{
  "n_head": 6,
  "n_kv_head": 3,
  "qk_norm": false,
  "parallel_block": false,
  "init_std_down": 0.0,
  "weight_decay": 0.19,
  "warmup_steps": 499,
  "train_tokens": 909700000,
  "dataset": "wikipedia_en"
}
MLP neurons of a small language model. Each row is named by its layer, matrix (gate and up: input weights; down: output weights) and neuron, and shows model dimensions 0-127. Each number is 500 + 25 x the weight over its row's rms, rounded and kept within 0 to 999. Numbers have three digits each. A neuron's up and down rows have the sign that makes its largest values positive.
After each neuron's rows, "fires on" lists the tokens most often at its 100 highest values on Wikipedia text that the model never trained on. A number after a token or word is its count.

L6.gate611:526495492529478510504501505506475514491553458503497494482475498464522485481503541455482485538506485481533533499478461507495523511465513506474506538474496491453510483501516498493508493490469484502486517510474510443530541473486503514478464492523493504499518501492505451495469542516474460499508456491493506517498497499496457477481479495534479518465505508482485520555520522500491469521441
L6.up611:485499461489514483447497544509512512483523525501499472450539497535459487508512516504542497475523498523484526499530468536517482491454457482422529520475478484497527498543513513518479478516496491506498507527504502506517569515540466474503494534509500517496483459515507488484521540509467520503500460510478529469485503442499528486478525529481479504522513526512504511503553491498480461479442
L6.down611:508517481484481463480515496498475490530484507467505525522576516489491494518485519521541481506496485510474529518507532503477513456493497493483476506479489479474509527516509536489477451485486491536514516481477514511524512507514481502504479512507465509493485491476511491493490478522500495478485510526466513495503477490499488624512503517514469508505511536503592506477538497548474465519476
fires on: "i" 25, "v" 8, "|" 8, " by" 8, "78" 7, " |" 6

L8.gate577:464498466492545508508494481465455492455524462529528436479507441481439476462487491531494531507483481547473491473537494507531483550524454494476553504481509486535492429516502514488500469506498545503517496539543487520514510526501456525470478511503446495488499484515510550514434496492515472479524497483507494490533449520516517471502505456488494488493515476509482447492473466543496554496529
L8.up577:490476470515534506500499534487470470502545494491535466489552516495461491522508483525432495483481502494481473465473459528511498451503478477498542561464495521472480512486527512533527482483487492515492473520517450522506490546497493516498484528483499460474533453527484531502468513533492525538527492518503506507517483483516555499499517500450509524539518470540522461482495513526513504524511
L8.down577:463474543488513505516518471497554515499480477481493525496482506508467486503498493520529497497495517499521498510505511508498510465502554487504509499516510498480483518505486500532491471509474462502477460463470501507517584502506506537506508551479533494559497489485515493492487547480536497480539506501512491460450513478481501518460516514500531508506484498520472516509530467476512485543513
fires on: "z" 23, "m" 12, "y" 10, "am" 9, "qu" 7

L3.gate484:507482495489542468485484485450497521484513507458482519483502470464523459446471540493479440540535510529516516479481464491534509481472499524505490514525482475505487421485496522534479464486495486507493481496513486512541500481478551496507475519514503468482500477523499467479461484455516513468494485481501494490470472558473460466458528489527505464458499523554482521488501499495559486532452
L3.up484:547529480550512489496489509461488453503503477496463496533490524495474496486517487488526477479521545545529480471511521483512550476508479531522504500515514514492444516490507509504507484451482539501504522531503501506490470465501492510502463475465503484463548508473527490516478469511469534442520527485571455486507506525535508476544540519519532519542499451526483484551532496492553525496487
L3.down484:517519491482517513501478542477501468507514498515479546521480494521480464527531513497462479517484544517439497502477485512517495531490502511507527466489485497533509505517534457535519479490461510557503480452524509504532530469513504516485511476519520526505495519525483513481497453502509530444485526513559474466497494518500503511504541498504534545513517503532489466510519513473532546474546
fires on: "==" 25, "ap" 14, " ==" 10, "ul" 5, "mer" 5

L6.gate217:530512511513535463503527494508525498493495488499494490520523469493495498492592503488530493474541450507480512486534517461480511520498499454530512507551483516465483470466516482481525503492491499508487497482530491501503510517499563514479492515505495506540454497567524495503459508495480442496488524524500490516493504523512518498493499504549469450521530497483500481461492499503498476529453
L6.up217:529547486484525515505511515520508489502468475489506463562503474531481507510525545490498493491510486500480522517547495472526502546531498478479467454515468507491480500461536515472505529520510518494507512471516517464489504529499523550484510500499521452504506499496495507505491482505484456578499523489485493482514478498552533491509524470516498509580501459484512539506487474506517508480460
L6.down217:525492464486484528497479510500492475483499523561544515524468500491503525499523524499482516480462521488518478494508479534479468515530507509463510502443513492502495519530458502522505544539514520477541478491508516491499502502540507505510476501461524480476546480499467520500489519491516547511497498466482512523544508509481535491500508510460513549515464508475514520516519500522494499516502
fires on: "im" 30, "n" 10, "h" 10, "ur" 9, "end" 8, "ant" 5

L12.gate323:537506498503486461528457462504488483538531492511470493553492479527451526478488478480527465514505498529513507493499488507519506489511492499521550546540490511508512497498481515507514471482469507476501478509519510496471507511500510541492496486500480533498455508497490475503468481546488512465525439499519495477519513546489445496522466474515501495486524456496468505523553517505523523462464
L12.up323:483487493496549472478494563472564526506497506492509488518533509481496474471519521477519535496500517525548477500515534521497504484449524496469521478508531512539492499533448504485516486484493470519467508522518506533512538563505509505483537454517524524542496528472541502486516503535509485471495524480486511479512530502538560509537525508486502504489517489521504472514492525510499510552511
L12.down323:526469474470478505508489492529483453521530490460508474460468494514514503529498487466475498522509467515507457487514495472477495476541509506496477482496523505500495502525452535523490525517484527473536511515457504524493469446468511523445512523510547504455498498478496510476490481503487444480501491520501510486525518481470446458505487536523507530506477533504440519479501477482522506507506
fires on: " C" 30, " O" 8, " I" 8, "ut" 6, " D" 4

L3.gate549:504468482446574460522520475485427503520492444510497510512479493479466469466455484525516468508484502511510474459478505486497508514469516534500511472505509519522515497460474535521488480530524525500485485530489521472496495520506519525508495530489460495495527532547523523461464510526536539468507500461522513500495500463490453467519490482483533489473487496491474524483501466453522513496487
L3.up549:508514520495522481489513493543495519544488465521505477532487500513474501514491492490497527528472478479474524449494508502466490509490504505513555482468510485477483477504534516474510498501509481505507506473470516474474503481493512532456513523460531468523471477495467544503495500457510540509513465470478563555455497460491487494516470501444472429528503531493484486492471493523515474509517
L3.down549:486497517513460523463505530480485531448513515504496493476535516465489553504540477512493505528505483488484529494500505568517493455494495499506540503518459525508511501482488492459521470501539489508493487493487491488498519491513513472515506545451525478496537477462523426521484500510440498497515482526509498533541518462517505532553499482524453517485505487514522458550506500520494495546466
fires on: "ine" 17, "op" 15, "erg" 11, "ick" 7, "ell" 5

L7.gate428:452500455476461492506549522460461464469520472473493519512489486466474531486503447515529514521523516548551544517537500486513514505506512478449469494510541496513558481463508469470503495514510492486485459512509538470477528495488462481518497530516472512484518503469510448513527494485502540470516501520565530507475498543472503495518485470502474481465490522507513537470535512540519522486487
L7.up428:513490488495474490489533499483444490495474473513486469502431530527506521485512533484521530516489531524527506480513526528479517479534533484496493479513508513485514487517493481477507497537538521488478487489509493469510532458518482492490472492477521485452514501485507484520518495476476505509497532484548552531514479525510507499478507487477487504447509524481540551461506512511521440518500
L7.down428:544563535498485527502517543569470448470485490514539543525513505485491493489506515511513498525458498525514487488499492509520493511494511556519504530508531505466506504460552482490478500543507517521467514487505507531496446501509480506550490483545482485520487498492490488539491507500507479504528471522509454499526526542518458521547472496514494471521537493511542483551478513493483526485492
fires on: "\n" 28, "," 13, " of" 9, " and" 6, " |" 6, " –" 5

L4.gate261:523497534490578440469499486479473503494515467475507513541487501470487456481514478433493495556497482522438500494508511520482516490520485510475546508536488505472519517480508527515498521506525492530510506496529554523530510536468546521479470487506468506534483505520513489511493493553487506502519525535497530486485479526542518482514494514512474507521500508491500516502520510457491487530470
L4.up261:442533474478542508535474505500482512517520513480451524571524535519478485468498520486480535524473476587503487475460541475524502484506469519510467481511483485481485464528490520483499535471506491491480473487508463493462511500477486519538510492477502523504489504505476511529512458511488513500505481532519473483544519512530471493473527518489508451512462501478498496513512476454503540546509
L4.down261:464529498524503555522488516473502505497487464515503517534511517495501513492483523484495525520476480500489485524477506507503479516502482521487476453506516505507468517507449497517524535469494502464479489493482499508480481500507520489514534453513466477522554489497470476468494501503486531507473498485523521474497480518513512487490500483477528447477492501493495465549534501525442535516521
fires on: "ur" 21, "ect" 15, "al" 10, "ep" 10, "ant" 8

L7.gate507:498470493516460534496504485492497504484506478539493510485441510487508522522500488495542455523504529490524537500488554505467524523479491470462468477481535498502491437483467498511501505534469506500523499520504544492525511507549480528444497554480469524516497533521432499500469491523519526501513511485479507552506497495504472477479498505513476478464474513483490498516443511502462525521502
L7.up507:497471505494494469479552545480509497500474497515467524471521525493534483497525496505549463484508508489479524502483491500433480514505469483544535499492514483524491510482491483463515540513529506463571481534437470469519480578469465528477506507496505474446541491486493543466486533530522491498504490517515488508522504517477497493504488489524471472500511547509482485539479538526473495482501
L7.down507:507447491512518515489531513484508548505515499562495491527486495495545476488546524483517520506499469491493490477511540507487496457490496528466509491475518514494524512515524496489514459502529519501526476477514454495515494558518528552499527481477476464482481557469484510477490518535501487509505482483535509504521489507529498534453523539478460489502474535491552524523454523521503501482476
fires on: "." 92, ")." 5

L12.gate172:490507471518509554500515496536519474561511496501468515484497510494525541481459542532552526525464477483468518518511474486473479491527525451532528496489554461484487502511499529500497496492516533485490484489549559513502469528496529547519472543477466507463517501525507515547480543530518487518540461541517484516513476512542518488515516510543470560531444530479515493507555501458525448507466
L12.up172:489538466517492535455504476495484465493578458493439495435482489456425524487482484499508504470481484488510496489502520483498492495506503486485496492504514500481480509488473485508499469503506459474511493526526482530458470522485491482492504506500525518497491474531530456517532488452548538535492526529506534524470479440511499493472543478500492528470498514522490511513504480515512476486469
L12.down172:484493501446487501507528515449504494459479472462502518519526522523500489535461511514571451501563491531493513549520517507494471481520506453478477511508492525512549498500516528514492512520473545515489539502529457431509507523499502507509482502537493503501512492485487512469502482498529482478463491453487525487476521502485475539509495497519513511537475519507553512507478567467547529542533
fires on: " " 26, " |" 21, "|" 14, " Re" 8, "." 6, " to" 4

L5.gate59:542511470489497537534492504540510512465527470489520554512514513545470422506498529488480522480511534519456506494498499508454473541513507516467487502522468493476515484497492463526513494505482475523498454524514507489453471482476476500484490471521539503500505483538476512503485497515481496519459510469481483495491485468508482479490521507582483492509523534506519499472496533488491508483496
L5.up59:520489465463469497524470502466533458510486500502523475504475478524530497519552493507508470544503489468515509505496453502482472525485496527524461470518496507507481478454515498502492509468520462530508469500492484519507462450537485432512504557535527470518501550515514487493470442500518514488475522485479478486540500476488502499489509516513486521463496461484542494466470510488509468505492
L5.down59:472457513523514495466498500472472470533469522489474481506496477470544517492480448490476519503476486490532479483500493495566505480445519499514503502512506464499486540520511555487512504505507528504490538506479496476511528512485540485489493515461453516523514506443535487504514528486502496458538480556495546504510524508514488547500474524413520489517512505479476512502507482492502485513494
fires on: "wards" 13, "all" 12, "ival" 8, "um" 7, "é" 6, "en" 5

L7.gate136:491480476527502504517484458476442515517522466486437529483512495500526519452521509486507517510490505467504474491460492508475508490497525486497534496498495562461464492484488534509542456533518534526497513529527514491501538546475511501519493484466508530467507471518507493479477500490475481494515520495489435493497507474480494473498468499536506505484466473448502525493465490543521486526434
L7.up136:500464498496498457511477466450510482532515498449444497460479509520510487502502500508489512475529512490493500524492506518481483526509504496500513524499526483494514517477504507505497470545514513505515518534499534494519527557442496500508501493483498530487485486497494455532498488502502484521526472530504468488498511490493511488532523495531451535502508489478528492484488518548482503533480
L7.down136:495510493479516468537512486478536518471524537472532509472529526529463547529495478482483506492493503504501519497520509488499473467472496513512454510451520478516549518537501517501484532527497480470500542530437494490469476487471539487504488552488500517513461498519506478491500538503493503561484466502528532501509500486540474576528517510484496493514526498539570504518500511519512491494509
fires on: "–" 27, " |" 24, " /" 17, "|" 15, "h" 9

L5.gate16:495479500501490472509494538469501506495510527521483515492461495487505520505472484499513506575509510544557525491515505535485502520519533474506520478504505489543480453472508494482499538511489512484551473558480509510507457527517502493442486494533516509525494504475491478484512500526480486501513503500513555464518470524463488497528508500511495482478535500524485498516539469474525543509474
L5.up16:544493480490506532519524499527484481515549546466481527484516505493479499484528425483483532449529496512478505517492484489534513559516488511529518506493539510431473500480487529523516471495526482497506514478538472498513515492469493494547461485508517470518478504489480494558513492465473497508513480526475488531503501462500459495486577447481449503442519484511483494512475565517506505489488
L5.down16:518480520504498473509500483466537492540448479521520476498461509494493534523501568484521450558481491519536490551491478512443493460526511466475521512491508537504525484489494512489521492456490511499558477472485562499524514542502512461489512527501469507511518498491483492531496492532496505480542545486488522494473509526463486505466470513519491512505511522503434478542509451499531514512490
fires on: "th" 17, "am" 15, "'" 10, "ell" 8, "a" 8, "y" 6

L7.gate644:475488466481511508461525566400489537477504500481476465507457526492521510494547472493556520498507490547501491504481484483473532508504475508474452473497522504508505468481531501477508505504513453481527529504484480468488504526530470475477474526506508523506482505499511529523474519517489505449542547533481502524497568491476503487476517511487473527490523537499473464504480512518508549464516
L7.up644:489521457508502509513544500483509518504440518503485485502490489474513513461483518504539514515549512498516538494499533538512446443482529527455510479478470492532481494491506517514458547517517494456539481525441482459531481538530437487502517492497465508513510549450513530488521468496523483558495480466456468506518488538444532496470489532546483463526525489509480536463477537511485533493484
L7.down644:484477486500507506485522505446515534504489514463483534510543495525523478505518508507513530498538534524509486473513472505488471525486479500450511521517510498471474526484461530518515495499522477520546501519516512511520506476524493521448507471465478475517476539519511492524526528513495530533495481511492490510490495539484531539492522502535503520506474488457496497491481502523490481511526
fires on: "." 40, " go" 8, " When" 7, " when" 5

L8.gate638:462521453483518520454526541514466480513476473452464509524494495465474492558543450466488517465527539544497515466502558525472512475486458523537455505466492478496492508528522501469513508490505545493498459512482540494486531514522523477480477511527486494508523527487495513460540526473479466470506487486572490507456510491503507471471509493549516477502513520518500504452541505500503471498451
L8.up638:519495495465530521531498526524511529539521546500478484532488495532504546517512494482511522546524560537501467463476507520468540488497482498506512531476475554505507492485480506484490500547467544452531517470456518505524510507551468471529483502538478445497467497510491472520509512458534454494500471513549503509478523515480509494466519488493503440510523475499478466504523469535489494507469
L8.down638:518520506488468540481481466493473465517522483512540536471467474494486538498473498557490518512491527505485469505486470478561488523493532475521468479516536507519465486472498506498518495529468482502502501512476496504516493440508480504453499459533468502482482490480465480566493482452509511491522530450516500450501472509483515519519470495489495449540481455533498491486483465446482503529502
fires on: "," 22, " |" 19, ";" 12, " all" 10, " and" 7, "\n" 6